{
  "bias": "qkv",
  "init": "uniform",
  "init_std_down": 0.00475,
  "optimizer": "adamw",
  "beta1": 0.9,
  "beta2": 0.95,
  "max_grad_norm": 1.0,
  "decay_shape": "linear"
}
MLP neurons of a small language model. Each row is named by its layer, matrix (up: input weights; down: output weights) and neuron, and shows model dimensions 0-127. Each number is 128 + 24 x the weight over its row's rms, rounded and kept within 0 to 255.
After each neuron's rows, "raises" lists the tokens whose logits its output raises most directly, leaving later layers aside.

L10.up606 [117 130 108 182 122 113 139 106 158 188 108 111 148 126  90 149 142 136 131 164 182 151 153  98 136 162 121 109 116 167 170 106 130 131 136 118 119 151 143 175 102 148  69  83 137 106 136 124  91 141 133 160 142 151 148 129 145 121 135 121 114 116 114 156 126 174 101 134 141 137 139  47 139 159 131 170 105 118 116  97 107 111 131 110 113 100 109 150 121 124 157  78 115 131 143 132 158 157 124 131 106  82 176 113 142 136  90 126 144 117 143 153 124 138  94 125 117  99 114 102 138  76 113 123 104 144 154 136]
L10.down606 [155 140 124 131 136 137 131 122 117 168 128 138 107 142 121 152 129 130 116 127 137 120 134 110  93 112 138  91 115  96 173 130 123 143 159 109 110 118 140 136 134 165 119 128 147 107  89  97 142 109 122 145 123 150 136 134 139 162 117 145 111 120 149 119 112 168 167 127 120 197  63  48 123 147 117  99 147 149 141 146 102 121 132 122 122 171 118 126 136 139 141 126 114 109 115 101 172 122 144 119 117 110 105 130 175 142 119  92 145 117 137 152 182 151 141 114 110 119 141 142 160 144 150 151 165  79 109 148]
raises: " and", ".", ";", "=", ")"

L4.up352 [114  99 108 121 133 144 146 101 116 118 160 129 104 149 113 110 116 172 149 136 100 174 119  57 132 128 125 141 122 120 146 117 111 140 121 126 153 140 132  74 144 131 145 143 145 145 123  92 163 145 112 153 155 129 143 155 154 149  95 115 144 193 134 141 102 109 138  97 152 123 123 107 138 152 171 151 146 150 140 126 105 113  97 121 106 179 129 136 149 147 120 134 104  89  97 136 114 115 122 185 107 151 113  95 103 144 161 125 110 126 100 140  94 139 116 126 104 114 138 102 131 144 134 152 103 113 157 110]
L4.down352 [182 129 137 101 130 126 112 132 131 149 103 151 150 106 147 165 137  82 116 134 160 112 125 198 118 130 123 110 123 131 125 148 137 121 139 135 124 106 136 185 111 127 134  91 115  98 148 159 109 112 139  88  84 138 116 102 100  91 152 157 118  88 137 130 149 142 125 150 122 160 132 143 129  90  83 106 100 121 117 127 161 142 148  83 158 102 151 141  92 128 124  97 149 173 148 118 138 124 137 102 147 114 145 113 135 114 103 122 145 128 167 112 149  92 104 139 162 141 112 133  93 120 137  97 157 137 126 128]
raises: "\n", "\n\n", "\n ", " consists", "\n   "

L10.up579 [120  77 125 163  97 132 127  97 151 128 147 133 118  85 139 139  95 140  83 139 123 150 149 133 107 138 105 152 137 153 135 108 142  90 122 131 131 154 108 126  92 123 144 101 153 156 140 138 135 161 120 139 132 121 146 182 151 136 108  73 159 120 152 140 129 123  95 130 167  90 180 163 102 167 155 113 117 132 116  92 147 112 135  94 145  98 105 152 104 170  90 138 129 153 136 133 117 120 126  98 146 114 125  90 140 114 152 142 109 128 153  97 121 124 136 131 138 154  78 160 103 112 153 122 103 135 132 153]
L10.down579 [140 133 129  83 159  98 151 155 148 136  96 105 126 146 114 173 129 126 154 133 162 116 111 144 158 133 154 128  99 145 134 121 121 144 115 124 116  93 125 147 120 120 102 164 128 132 148 145 146 114 154 134 136 150  96 104 144 142 165 132  88 143 106 184 130 144 133 160 110 105  81  94 142 122  92 136 140 112 159 134 148 134 101 190 144 155 135  82 111 174 137  83 149 149 167 129 122 148 142  79 142 133 127 143 138 117 118 108 144 129  94 153 109  91 116 126 102 134 192 131 132 104 126 122 115 138 119 138]
raises: "\n", ",", ";", " on", " –"

L10.up500 [115 137 143 165 128 126 105 145 109 126 157 117 187 116  35 152 136 121 132 125 101 128 133 120 161 142 122 115 117 118 123 127 140 104 170 116 152 158 164 144 140 170 125  98 136 184 160 123  86 150 119 158 134 159 116 144 153 119 135 109 141  82 131 145 133 120 107 111 103  99 113 106 141 114 132 113 121 137 110  98 112 162 145 115 126  88 133 122  91 151 147 115 102 115 131 147 139 126 133 125 100  72 175  98 161 125 110 193 110 109 150  95 131  99 107 138 129 172  98 134 133  89 133 133 109 133 128 159]
L10.down500 [124 122 145 109 144 127 126 101 132 181  85 154  81 167 178 112 166 164 115 116 138 147 150 119  99 128 110 146 138 180 131 134 141 166  96 160 115  97 131 143 140 106 139 122 125  73  99 168 157 112 123 114  90 128 138  88 158 137 158 140 113 137 139 147 149  99 136 114 125 146 101 145  75 128 129 124 132 141 117 133 100  93 142 137 108 130 136 141 140 149 144 145 137 101 169 124 110 133 154 117 165 164  95 181  91 163 134 132 160 154 122 143 140 126 127 149  91 123 108 133 142 127 127 145 131 141 147 136]
raises: ",", " |", "y", ".", ":"

L10.up513 [142 139 140 124 150 155 121 111 116 142 116 137 161 117 106 175 106 150 143 119 126 132 123 145 111 109 115 158 134  93  85 123 164 102 142  99 164 179 126 127  81 118 110 131 115 118 134 117 131 113 150  88 131 153 104 179 137 149 115  99  78 128 125 131 122 155 134 128 130 117 120 117 167 147 107 164  83  95 132  95  99 111  97 165 118 134 153 162 117 161 128  94 138 134  97 136 151 147 157  89 141 122 155 122 187 130 143 177  97 117 137  83 134  81 121 141 128 134 122 120 136  93 122 121 103 185 148 112]
L10.down513 [ 83 141 124  83 134 111 167 145 136 125 116 110 154 137 139 135 127 118 149 114 128 115 134  81 151 148 136  95 129 138 194 168  95 146 123 160 141 101 129 156 130 132 116 135 139 124 144 121 105  70 121 130 136 106 135 136 102 113 140  77 116 152 139 165 186 112 129 138 115 137 113 111  88 108  80 117 181 112 122 116 106 130 102 114 105 161 167 126 128 120 111 139 129  95 174 133 148 133 126 160 143 193 102 135 105 127 135 124 163 116 146 176 133 154  97 129 126  88 154 139 136 132 150  99 138 131 113 124]
raises: ",", ".", "\n\n", " of", " ("

L7.up276 [ 98 121 101 150 164 128 163  88 116 125 151 117 109 144 130 116 125 102 115 180 158 146 152 146 133 130 153 151 153 156 122 118 101 142 122  76 111 130 131 103 178 161 105 133  83 146 138 171 109 134 141 149 151  88 126 140 125 159 115  91 170 131 152 120 134 124  95 119 136 122 136 136 136 121 164 103 144 122 147 144  70 112 142 167 120 126 171 156 156  86 117 155 115  75 149 164  83 143 111  97 139 133 101 145 124 133 128 108  97 110 123 126 119 140 114 158 111 153 124 122 128  89 148 173  98 129 103 128]
L7.down276 [134 121 183  75 132 110 141 154 130 140  89 150 130 163  96 183 147 134 142  70 171 117 120 114 131 116 150 123 103 126 139 142 142 124 126 150 159 125 111 168 121  91 124 135 130 111 107 118  89 120 121  94 117 147 128 126 144 161 119 134 126 137 124 139 161 115 149 141 108  83 145 101  91 154  46 110 120 138 135 128 167 123 124  57 145 154 133 124  99 172 140 103 131 176 117 130 160 118 169 127 144 132 143 137 187 148  91 125 154 126 136 116 131 144 144 110 121 117 158 166 103 126 106 107 157 147 131 122]
raises: "\n\n", ",", "\n", " from", "."

L9.up146 [149  87 132 156 116 104 124  97 108 121 139 130 125 171 107 107 160 119 116 149 102 136 141 132 113 108 116  74 160 118 143 106 128  80 141 161 131 137 117 139  92 101 103 114 149 124 141 145 102 117 144 127 144 113 136 165 184 152 108 125 168 104 107 130 139 146 143 132 139 132 117 119 106 116 118 180  75 177 131 124 112 149 131 116 119 130 122 145 155 146 134 111 117 138 185 115 153 147 133  98 174 139 182  79 109  82  89 117 106  87 112 122 135 132  93 105 134  96 124  82 141 155 179 152 114 160 122 152]
L9.down146 [100 124 139 132 163 115 122 127  91 130 128 144 103 159 134 177 147 103 126 131 181 131 156 146 109 131 158 164 149 141 102 140 129 119 126 102 153 102 124 153 136 143  85 164 149 114 137 120 122  76  95 107  72 149 128  92 116 125 164 137  96 154 118 149 152 129 108 133 119 134 164  89 145 135 129 111 142 110 129 115 113 130 123 112 109 156 176 141  73 138 172 191 106  86 162 137 135 130 146 120 138 156  89 130 128 153 110 138 145 143 116 128 145  98 167 122 118 106 155 192 124 151 139  94  75 136 120 109]
raises: " =", " (", "\n\n", "\n", ","

L6.up438 [122 100 119 132 138 116 128 167 130 143 148 114 111 112 133  94 159 144 124 111 112 140  48  99 154 134 160 153 123 119 141 111  97 103 133 101 174 132  86 100 106  86 156 114 130 132 118 125 127 142 140 134 112 135 124 130 145 122 128 128 100 150 103  58 136 151 179 113 142 109  93 138 153 132 142 125 163 164 100 119 105  96 133 160 115  89 151 122 153 130 149  70 149 133  82 171 178 127 121 126 133 145 139 111 141 151 115 132 103  97 104 159 101 144 112 153 154 130 119 127 163 116 127 134 111 138 102 135]
L6.down438 [113 127 139 137 151  93 121 136  88 132 121 103 120 114 112 151 128 122 155 147 151  96 149 127 115 127 137  84 119 126  99 132 108 124 127 185 132 130 159 124 131 113  99 141 161 127 113 108 168  94  99 130 140 119  98  94 152 137 154 107 155 129 163 165 118 105 136 144 128 139 135 157 138  93 114 144 119 102 175 149 141 108 113  69 141 196 142 198  98 133 147 160  76 126 146  98 103 150 159 119 138 115 104 141 109  96 146 132 180 140 135  81 109 111 147 103 117 149 157 130 103 156 123  87 148 147 157  88]
raises: ",", " of", "ing", "er", " and"

L7.up348 [ 85 140 128 150 105 124 112  56 135 172 156 148 196  77 128 117 163 173 117 103 156 125 139 120 133 130 175 105 104 146 117 131 166 109 131  88 102 129 123 137  97 185 130  99 126 145 130 121  98 174 129 126 149 178 137 163 148 126 133 163 128 121 134  78 157 151 131  99  88 163 114  82 146  93 121 158 115 113 164 118 117 137 135 110 160 105 132 141 121 122 100 124 121 128 138 138 129 107 119 143 158 122 132  77 155 103 130 152 115 125 156 105 110 119 109 150 147 124 122 138 120 120 174 123 123 128 176 139]
L7.down348 [125 142 175 114 164 122 176 129 101 150 105  68  87 159 108 127 104 114 123 148 134 158 146 105  94 153 128 120 122 131 163 148 114 119 145 150 137 124 148 129 111 115  91 157 177 116 154 103 128 106 127 149 131 117 120 139  91 151 113 107 108 123 122 149 129 140 125 147 157  89 148  56 103 168  99 106 119 128  84 121 100 103 138 127 153 139 131 133 103 165 183 132 131 112 156  99 127 145 113  76 103 160 163 154 124 161 104 124 131 132 141 165 142 156 160 112 122 133 145 114 147  98  93 130  95 146 113 135]
raises: ";", "\n\n", "\n", ".", " as"

L7.up603 [150 129 107 130  98 189 122 166 113 120  94 165 152 116  96 148 126 137 125 113 116 139 129 135 170 124 135 146 122  97 116 164 121 139 160 142 139 120 123  79 123 160 138 147 137 111 105 103  92 108 127 124  99 156  64 216 123 101 129 110 147 131 134 128  62 138  74 136  90 131 153 130 144 126 137 165 109 127 141 137 123 134 143 171 102 157 129 110  99 129 133 125 175 122  94 112 136 180 138 149 143 131 132  76 138 104 141 100 130 119 129 124 104 147 131 105 138 132  98 104 124 116 116 151  90 168 142  83]
L7.down603 [150 142 132 115 144 127 123  96 136 116 129 105  87 118  91 129 145 159 121 109 148 111 147  89  83 125 116 106 124 158 131 108 115 148 118 126 124 147 130 151 144 121 140 147 148 133 163 130 130 151 119 133 167 156 161 101 146 164  91 117 126 130 105 117 191 106 182 119 128 157  71 116 101 110 109 121  89 103 105 106 139 121 117  87 170 121 138 171 132 118 123 157  76 140 141 107 152 112 141 125 133 145 108 170 126 100 115 154 126 139 123  95 146  71 162 154 125 121 143  96 137 169 182 140 197  95 115 134]
raises: "s", " and", "y", ".", ","

L10.up114 [167  90 115 107 122 108 109 139  92  93 137 134 146 124 128 121 133 126 129  91 107 132  68 156 143 106 122 182 170 138  86 139 132 110 157 152 116 122  62 133 106 134 117 137 154 144 128 175 114 140 144 147  80 127 142 220 119 117 139 136 129 129 143  97 110 147 149 115 138 116 156 148  97 150 133 136 108 174 141 105 125 122 132 116 140 120 137  78 140 119  98 150 150 123 168 161 155 162 104 103 107 142 124  85 126 135 160 152 112  84 114 134 112 111 116 150 119 128 166 132 101 112 161 110  95 158 103 121]
L10.down114 [112 138 104  40 119 133 164 132 150 157 111 100 117 139  96 161 128 119 126 139 126 127 145 105 145 142 157  99 100 120 156 123 100  96 124 116 109 151 164 129 135 157 104 101 130 130 134  83 180 104  99 102 169 148 114  85 136 186 117  95 116 141 124 191 131 131 114 121  91 110 144  99 129 109 132 124 120 100 115 146  80 125 152 182 116 141 149 161 123 154 132 104  84 153  98 133 101 112 135 138 145 154 142 138 141 144 120  91 146 160 124 131 167 134 154 148 131 100 162 133 144 118 120 151 199 133 130 136]
raises: " |", ",", ";", " in", " –"

L5.up336 [134 138 145 156 108 186  86  77 129 162  87 147  82 124 140 139  84 112 104 119 165 100 155 144 132 115 105 139  96 158 173 126 135 126 124  93 167 126 114  97 106 128 106 103 130 168 121 128 106 170 132 140 155 146 109 103 116 132 104 149 127  97 125 137 117 151 142 122 182 143 124  90 122 123 131 134 145 111 117 139 119 123 113 130  94 117 126  98 159 141 150 137 146 140 119  94 130 123 168  79 145 180 123 159 158 155 133 130 158  73 117 179 150 110 143  97 183 103 102  97 111 145 167 140 114 109 134 115]
L5.down336 [125 120  97  88 134 108 153 154 136  96 186  82 140 128  88 121 171 112 165 156  85 110 103 142 152 136 141 100 155 108  68 123 128 123 116 140 123 121 120 151 156 151 134 130 140 100 153 154 137  81 155  90 107 110 118 159 131 110 146 108 129 146 150 132 134 123 142 117 126  86 127 185 125 148 120 108 128 131 121 119 127 123 139 146 140 154 121 143 107  95 120 118  95 108 143 172 138 121 116 188 133 109 125 102  91  88 136 138  61 146 120  74 131 133 120 165  96 148 124 147 120  96 111 138 150 149 118 102]
raises: "mission", "ror", "igation", "ight", "uation"

L7.up573 [116 100 120 128  90 118 128 146 133 115 110 149 126 144 112 130 128 160 188 128 160 147 147 122 160 125 122  89 197 152  77 128 167 110 111 178 103 129  80 122 130 121 121 111 123 132 168 120 146 117 145 100 130  93 119 143 115  98 136 118 134 192 166 152 156 120  71 126 108 104 142 127 114 102 140 132 108 156 150 132 159 101 102 143 160 132  85 133 100  99 146 100 169 157 133 110 127 103  98  92 103 131 162 114 124 105 129 112 150 129 132 124 146 126 121 135  99 133 106 113 134  55 126 138 129 153 166 119]
L7.down573 [118 170 140 115 174 109 128 161 146 174 103 110 143 124 130 148 166 110 107 176 112 139 112 102 107 123 142 108 116 134 101 140 107 140 116 122 108 138 138 110 135 138 105 160 154  98  89 111 162 117  96 140 117 158 152 107 161 127 103 133 123  84 108 152 103 121 133 156 127 145 100 120 126 126  91 119 169 124 131 136  92 174 146  93 101 128 138 157 137 175 145 115  49 102 179 132 136 138 103 123 193  96 106 119 125 150 134 116 131 149 148 121  84 137 142 158 162 100 156 132 166 136 132  98 116 115 110 132]
raises: "=", " |", "y", ".", " and"

L6.up48 [116 115 115 153 138  30 128 112 124 122 128 151 133 131 107 167 162 175  97 135 141 156 132 127 161 154 173 129 108  91 146 161 143  63  97 105 169 109 123 175 161 114 131 139 174 140  92 119 114 139 162 131 119 150 153 120 109 150  99 144 148 116 148 113 112 121 133  97 112 138 108 121 141 148 141 133 122 123 136 121  90 130 164 137 144 104 142 164 111 142 134 119 117 123  78 126 159 147 153  95 147 113 116  82 139 114 155 142 125 131 146 146 133 106 156 139 135 109 116 161 115 142 143 113 149 148 144  90]
L6.down48 [132 139 152 140 139 152 147 144 150 130  83 137 117 163 113 132 111  86 166 138 157 121 134 123  93 120 135 101 123 156 144 102 128 149 148 145 104 135 128  91 131 140  83 147 134 164 154 124 113 130 105  88 120 136 103 132 177 106 114 102 152 153 122 156 141 179 148 141 134 141 132  95 141  95 106 117 101 107 108 156 136 120 118 181 109 121 113  99 122 152 134 141  93  87 141 164 100 158  67 126 110 153 137 129 122 135  91  99 174 136 107 137  78 131 136 112 118 111 175 139 142 115  98 149 111  90 125 137]
raises: "\n", ";", "-", " |", "|"

L10.up275 [155  60 102 157 125 143 118 107 118 147 156 105 151 136 100 124 132 116 118 117 143 124 162 179 120 150 132 162 139 159 105 125 142 104 101 122 124 121  88 105 150 146 124 111 159 160 111 141 143  97 151 168 144 130 115 143 141 114 131 116 114 137 141 139 154 153 155 107 178  69 160 113  85 144 132 118 134 140 162  97 112 125  96  84 119 125 122 144 103 114 106 123 116 101 151 151 127 175 156 103 109 134 133  67 161 126 114 118 131  97  90 142 117 152 158 145 120 156 119 152 129 116 123 129 103 161 100 162]
L10.down275 [128 109  99 118 164 116 131 134 132 167 113 122 167 150 138 158 155 167 126 134 139 162 138 129 152 153 159 137 105 120 117 125 133 131 141 134 133 118 162 120 137 105  83 193 146 114 128 143 158  96 137  87 131 165 117  71 124 143 120 124 114 147  90 158 153 121 107 133  98 112  85  61 117  73 136 143 168 112 132 163 152 108 117 151 121 127 133 114 117 106 156 109 118 158 123 133 135 127 144 141 185 154 132 125 127 156 112 126 109 127 109 159 107  96 116 123 104 126 148 108 132  66 163 113  46 132 148 153]
raises: ",", ":", ".", ";", " |"

L10.up271 [126 100 124 125 109 137 151 105 143 109 146 149 133 110 145  74 131 131  86 120  80 125  87 112 125 109 133 145 151 126  96  82 133 111 151 144 167 159 100 138 126 102 141 130 101 175 163 107 108 125 141 166 124 116 120 185 179 104 144 124 150 132 151  92 135 110 163 105 101 111 169 164 118 156 128 108 113 174 123  80 104 108 128 157 123 127 116 131 152  96 159 158 140 116 169 192 123 129 127 127 154 129 147 106 126 117  98 126  79 120 107 125 121 134 111 152 116 157 137 119 119  93 146 139 109 148 168 124]
L10.down271 [136 155 117  37 110  96 112 159 135 117 109 140 125 156 122 181 128 131 154 162 167 127 149 133 153 146 155 121 106 138 136 175 115 102 139 150 106  93 117 150 144 130  97 149 156  81 115 135 115  98 120 112 103 139 128 128  71 143 123 128 126 120 122 154 110 130 112 148 136 135 128  96 122 125 108 137 160 120 119 123 153 157 127 105 101 147 120 115 100 185 123  77 129 157 111  90 124 114 132  97 133 122 107 125 130 130 156 122 194 145 165 189 165 100 132 121 162 110 114 179 124 144 128  83 147 151 112 140]
raises: ",", " in", "\n", " as", ":"

L9.up295 [181 122 139 140 105 143 105  98 129 114 158 119 150 134 103 161 135 124 111 132 121 137 125 108 136 125 131 117 164 164  94 115 152  97 145  68  74 107 121 123 131 144 140 126 139 134 137 131 106 141 147 125 138 124 116  98 119 131 112  53 118 129  89 153 114 157 141 142 113 120 168  79 115  99 130 126 122 145 136 137 122 130 122 106 149  94 111 141 136 111 161  85 168 132 131 140 105 131 160 132 172 144 175  76 104 122 145 141 133  93 157 151 155  95 110 151 187 128 110 174  89 133 142 120 107 150 158 171]
L9.down295 [110 144 103  84 151  92 133 146 107 196 128 131 143 120 148 122 116 151 125 136 173 111 118 115 112 167 106 106  93 146 128 140 138 133 154 148 152 131 134 155 151 163 109 143  85 106 118 144 125 117 137 158 128 156 171 106 102 117 162 161 140 140 149 133 135 145 116 114  94 132  89 103 133 147  96 134  68 116 106  66 125 105 118  99 105 149 133 108  84 157 147 192 128 127 140  96 164  94 119 135 127 139 148 132 179 185  84 181 138 134 103 131 109 113 123 119  77 116 176 113 164 132 149 101 147 142 108 129]
raises: ".", "=", " respectively", "\"", " alongside"

L4.up317 [ 77 131  92 125 132 138 124  79 145 109 183 102  99 166  95 135 153 174 117 132  99 133 148 105 167 162 157 136  96 135 150 118 162 139 133 134 118 154 138  91 113 124 114 109 152 178 130  82 122 125 128 139 155 139 136  99 156 154 115 117 159 132 145 147 110 150 111 121 144 118 115 137 133 123 142 141 143 162 143 122 110 143 131 174 123 176 136 129  96 128  97 140  99 124 117 126 118 165 120 169 156 139 115 154 107 156 125 101  72  95 118 112 153 140 142 135 120 120 130 116 127 122 140 148 109 131 129 129]
L4.down317 [177 101 153 116 115 134 139 158 108 144  81 172 154  92 167 150 128  90 150 127 146 114 111 135  90  97 109 133 153 109 109 147 101 118 130 153 144  92 106 175 129 129 148 142 121  87 147 160 106 137 118 126  78 130 132 143 102 110 142 162 122 121 112 121 152 110 147 134 115 129 134 116 125 127 118 108 110 126 106 138 141 106 128  73 148  82 144 138 148 135 130  82 155 162 151 129 143 102 157 102 110 120 159  92 152 116 115 150 175 133 147 140 115 110 104 127 133  99 108 149 122  93 123  97 164 164 139 119]
raises: "″", " www", "\n\n", "\n", " 978"

L5.up230 [ 94 126 119 135 100 137 130 153 162 152 150 156 105 147 103 124 106 176 137 122 111 144 168 154 134 121 142 100 107 159 152  82 104 129 106 123 131 126 135 100 126 109 126 110 143 119 118 121 115 152 135 142 183 108 113 145 172 146 108 155 154 170 116 117 136 160 155 116 143 143 115 149 121 154 138 122  76 162 112 154 117  95  85 148  98 127 113 149 114 143 136 142 118 104 109 167 128 141 129 110 121 121 115 140 121 132 158 114 127 128 109 178  99 114 129 138 121 116 133 135 119 160 150 160  91  99  81 131]
L5.down230 [156 135 124  79 150 111 147 132 114 132 126 118 144 134 166 166 155  88 120 145 162  99  97 130 127 145 125 123 141 123 115 156 142 135 147 152 101 104 124 188 132 134 153 126 103 128 148 147 131 106 114  97  72 152 155 113  85 104 174 105  98  64 142 133 151 101 121 177 134 125 131  97 136  98 110 131 180 135 134 121 143 142 165  91 135 128 150 110 107 135 117 100  86 163 125 107 107  94 131 157 151 129 157 126 152 132  97 114 134 122 152 109 137 135 125 120 127 129 112 106 105  86  88 100 146 149 135 138]
raises: "\n", "\n\n", " (", ",", " on"

L9.up522 [189 148 109 146 131 145  90 136 103 112 121 164 130 131 123  69 135  75  89 143 100  84 110 136 138 117 119 123 136 137 138 117 160 137 146 136 139 129 101 137 116 100 157  85 117 142 108 106 107 158 148 157 148 131 103 111 125 119 122 147 127  85 155  98  81 137 116 105 124 151 155 132 151 127 133 126 124 161 126 103 115 124 100 113 119 130 115 112 181 126 142 129 146 144 112 154 133 166 162 131 129 120 168 156 196 103  90 142 125 126 107 136 171 170  77 115  92 126 158 141 133 139 190 148 108 130 134 147]
L9.down522 [ 86 152 164 144 153 128 153 150 136  96 120 122 124 100  98 163 129 168 131 146 135 116 165 113  98 135 126 109 128 102 141 164 151 145 104 129 143 128 103 128 167  95 143 141 148 109 131  92 130 136 101 145 148 175 160 108 119 115 111 144 149 129 115 142  98 128 147 130 128 161  96 120 116 113 153 129 143  59 115 104 153 124 189 110 170 152 140 172 106 155 146 150  88 110  94  87 114 121 110 137 136 113 129 133  60 120 121 119 131 146 138 127 130 139 122 131 120 117 121  92 144 174  66 129 137 115 141 128]
raises: "=", "s", "ing", "\"", " and"

L10.up528 [131 129 147 209 113 120 122 126 100 107 124 125 140 135 121 128 140 134 101 126 120 126 139 102 140 114 104 122 157 108 142 117 142 141 139 118 104 142  78 146  99 136 104  96  98 106 132 147 129 132 113  87  70 168 117 114 161 112 161 103 138 108 129 118 112 114 128 122 171 121 127 116 100 138 146 174  80 101 152 108 121 102 103 187 131 112 127 165 130 145  96  93  79 109 137 118 115 147 160 127 125 139 131 131 194 152 106 174 108 136 111  84 155 152 117 128 137 136 120 144 148 129 111 152 107 111 173 141]
L10.down528 [116 134 107 115 164 105 132 127 138 158 115 122 142 146 118 156 168 133 148 107 147 124 136 100 133 124 134 132 137  83 119 161 100 153 120 140 141 125 178 106 156 116  92 116 146 142 134 119 122  85 133 143 155 134 155  95  97 147  78 102 116 146  91 150 145 163 162 132 101 139  87 108 104 111 104 119 201 129 160 144 170 101  67  85 104 176 105 133 110 116 148 152 110 161 110 116 133 138 134 146 150 112 111 130 136 127  91 110 168 118 132 137 100 131 178 127 125  86 123 152 111 130 121  84 110 156 154 119]
raises: " of", " in", " for", " to", ","

L10.up576 [135  94 118 162 142 139 133 101 117 161 125  96 150 128  85 185 105 130 127 119 193 145 154 123 155 142 129 113 159 130 132 112 134 126 139 116 103 154 112 151 143 135  86 100 131 101 107 116 129 183 107 100 160 119  95 101 150 138 147 124 140 136 122 158 138 140 158 117 113  83 120 104 112 139 105 151  85 162 136 112 125 104 119 123 125 104 101 110 150 150 138  73 156 146 103 126 155 132  93  93 134  71 173 105 175 153 101 158 109 101 132 110 159 115 106 130 118 123 113 143 140  98 142 128 106 149  96 163]
L10.down576 [140 112 150 108 140 123  96 130 166 153 152 158 113 163 104 130 176 117  88 120 131 150 125 133 110 121 136 118 129 101 146 136 120 161 127 127  82 154 118 155 154 133 101 144 157 115 142 137 153 132 145 148 127 137 137 140 121 157 141 148  89 122 116 129 134 138 186 132  86 148  76  88 106  92 115 100 159 138 162 118 125 133  82 116 114 154 130 115 123 152 164 157  96 138 109 133 143  99 152 111 110 135 163 139 135 167  89 120 131 103 132 150 135 108 113 132  94 122 133 128 122 129 177 122 167  77  99 167]
raises: " by", " for", "s", " on", "."

L10.up527 [112  83 115 135 147 129 109 122 162 138 180 143 152 118  98 123 143 155 116 149 138 176 151 108 108 147 111 104 137 124  99 111 167  95 108 115 126 135 124 130 116 102 129  86 169 141 153  98 108  90 144 133 146 107 125 148 140 154 149 102 164 162 116 176 147 164 136 131 104 151 162 119 117  88 115 106  81 148 102 101 150 139 118  88 115  82 113 128  74 122 147 120 146 129 102 128 136 118 120 150 146 118 146 109 180 178 156 149 131 125 158 133 122 100 131 153 143 122 129 158 161  82 136 102 106 109 141 149]
L10.down527 [109 109 104  14 155  79 130 124 135 148  78 112 117 128 143 151 120 137 150 130 140  73 130 121 138 140 137 136 155 150 108 133 103 127 119 127 148 114 121 117 135 131  93 160 166 122  98 133 166  84  96 132 118 192 154 132 141 159 122 115 116 115 118 140 145  92 143 124 133 123 121 100 131 160 107 144 155 100 127 117 137 112 127 131 128 151 148 150 156 133 154 138  96 103 159 140 152 177 140 114 163 134 142 120  87 142  82 118 108 138 106 155 143 144 158 152 103 147 184 128 159 139 156 117 155 133 153 103]
raises: " |", " and", ",", " (", "\""

L10.up31 [136 132 111 182 122 102 140 115  82 149 125 124 155 145 132 126 141 101  94 104 201 148 132 107 149 142 109 123 122 156 118 159 147  99 121  90  93 151 125 118 109 133 105  96 130 121 148 141  73 143 139 149 147 149 158 137 118 130 113 146 173 113 123 142 105 137 159 117 132 108 135 133  91  97 143 101 123 134 129 131 111 139 120  94 106  98 114 122 115 142 144 112 130 155 184 123 152 138 135  66 166 128 139 104 146 117 120 106 128 125 156 104 163 188 103 147 145 109  98 127 121 123 123 133 125 166 134 142]
L10.down31 [133 167 154  97 142 126 136 161 155 158 143 155 135 179  85 103 132 162  76 133 104 107 137 111 115 149 160  87 105 141 154 134 106 130 162 125  81 126 139 172 120 128 117 149 118 147 105 123 141 100 112 135 137 145 106 130 148 137 129 116 127 142 128 130 191 174 131 120  94 125 121 107 105 135 137 132 111 126  86  92  80  97 129 132 113 102 113  98 102 171 151 140 107  91 178 117 124 141 125 146 200 130 130 118 154 137  97 112 160 147  98 152 122 123 130 108  93  70 136 135 178 150 148 131 146 113 116 169]
raises: "?", ".", " |", " ago", "\n"

L9.up505 [126 116 145 164 146 181 131 115 127 158 127 105 159 125 107 141  86 123 120 145 166  89 101  69 123 149 143 185 195 123 136 140  99 152 133 106 130 182 114 132  89 127 103 119 154 155 131 119 107 119 119 122 130 128 109 123 173 117 156 103 102 121 131 147 135 148 110 116  95 101 131 121  98 143 121 152 118 110 104 168  90 132 119 131  83 136 117 156  99 142 157  85 137 143 145 139 137 153 129 152  98 144 119 107 133 157  93 105 123 134 153  87 136 170 144 131 185 128 123 150 121 129 110 163 118 141 121  96]
L9.down505 [114 140 130 105 132 123 136 123 141 175 119 139  84 184  93 143 135 112 148 129 149 102 140 106 135 114 160  92 113 131 150 163 126 105 162 104  98 128 152 166 176 150 128 133 166 143 131 113 140  97 118 130 140 126 103 134 105 144 113 134  84 191 108 158 150 153 154 144 118 148 113  75 170 124 103 139 123 111 145 117 117 114  78 114  91 157 161 100  85 145 123 115 101  98 123 137 162 132 156 153 150 128 120 100 182 121 110 122 113 113 132 130 158 154 141 126  99 117 148 147 116 152 115 108 128 149 140 170]
raises: " from", ".", " across", " for", " by"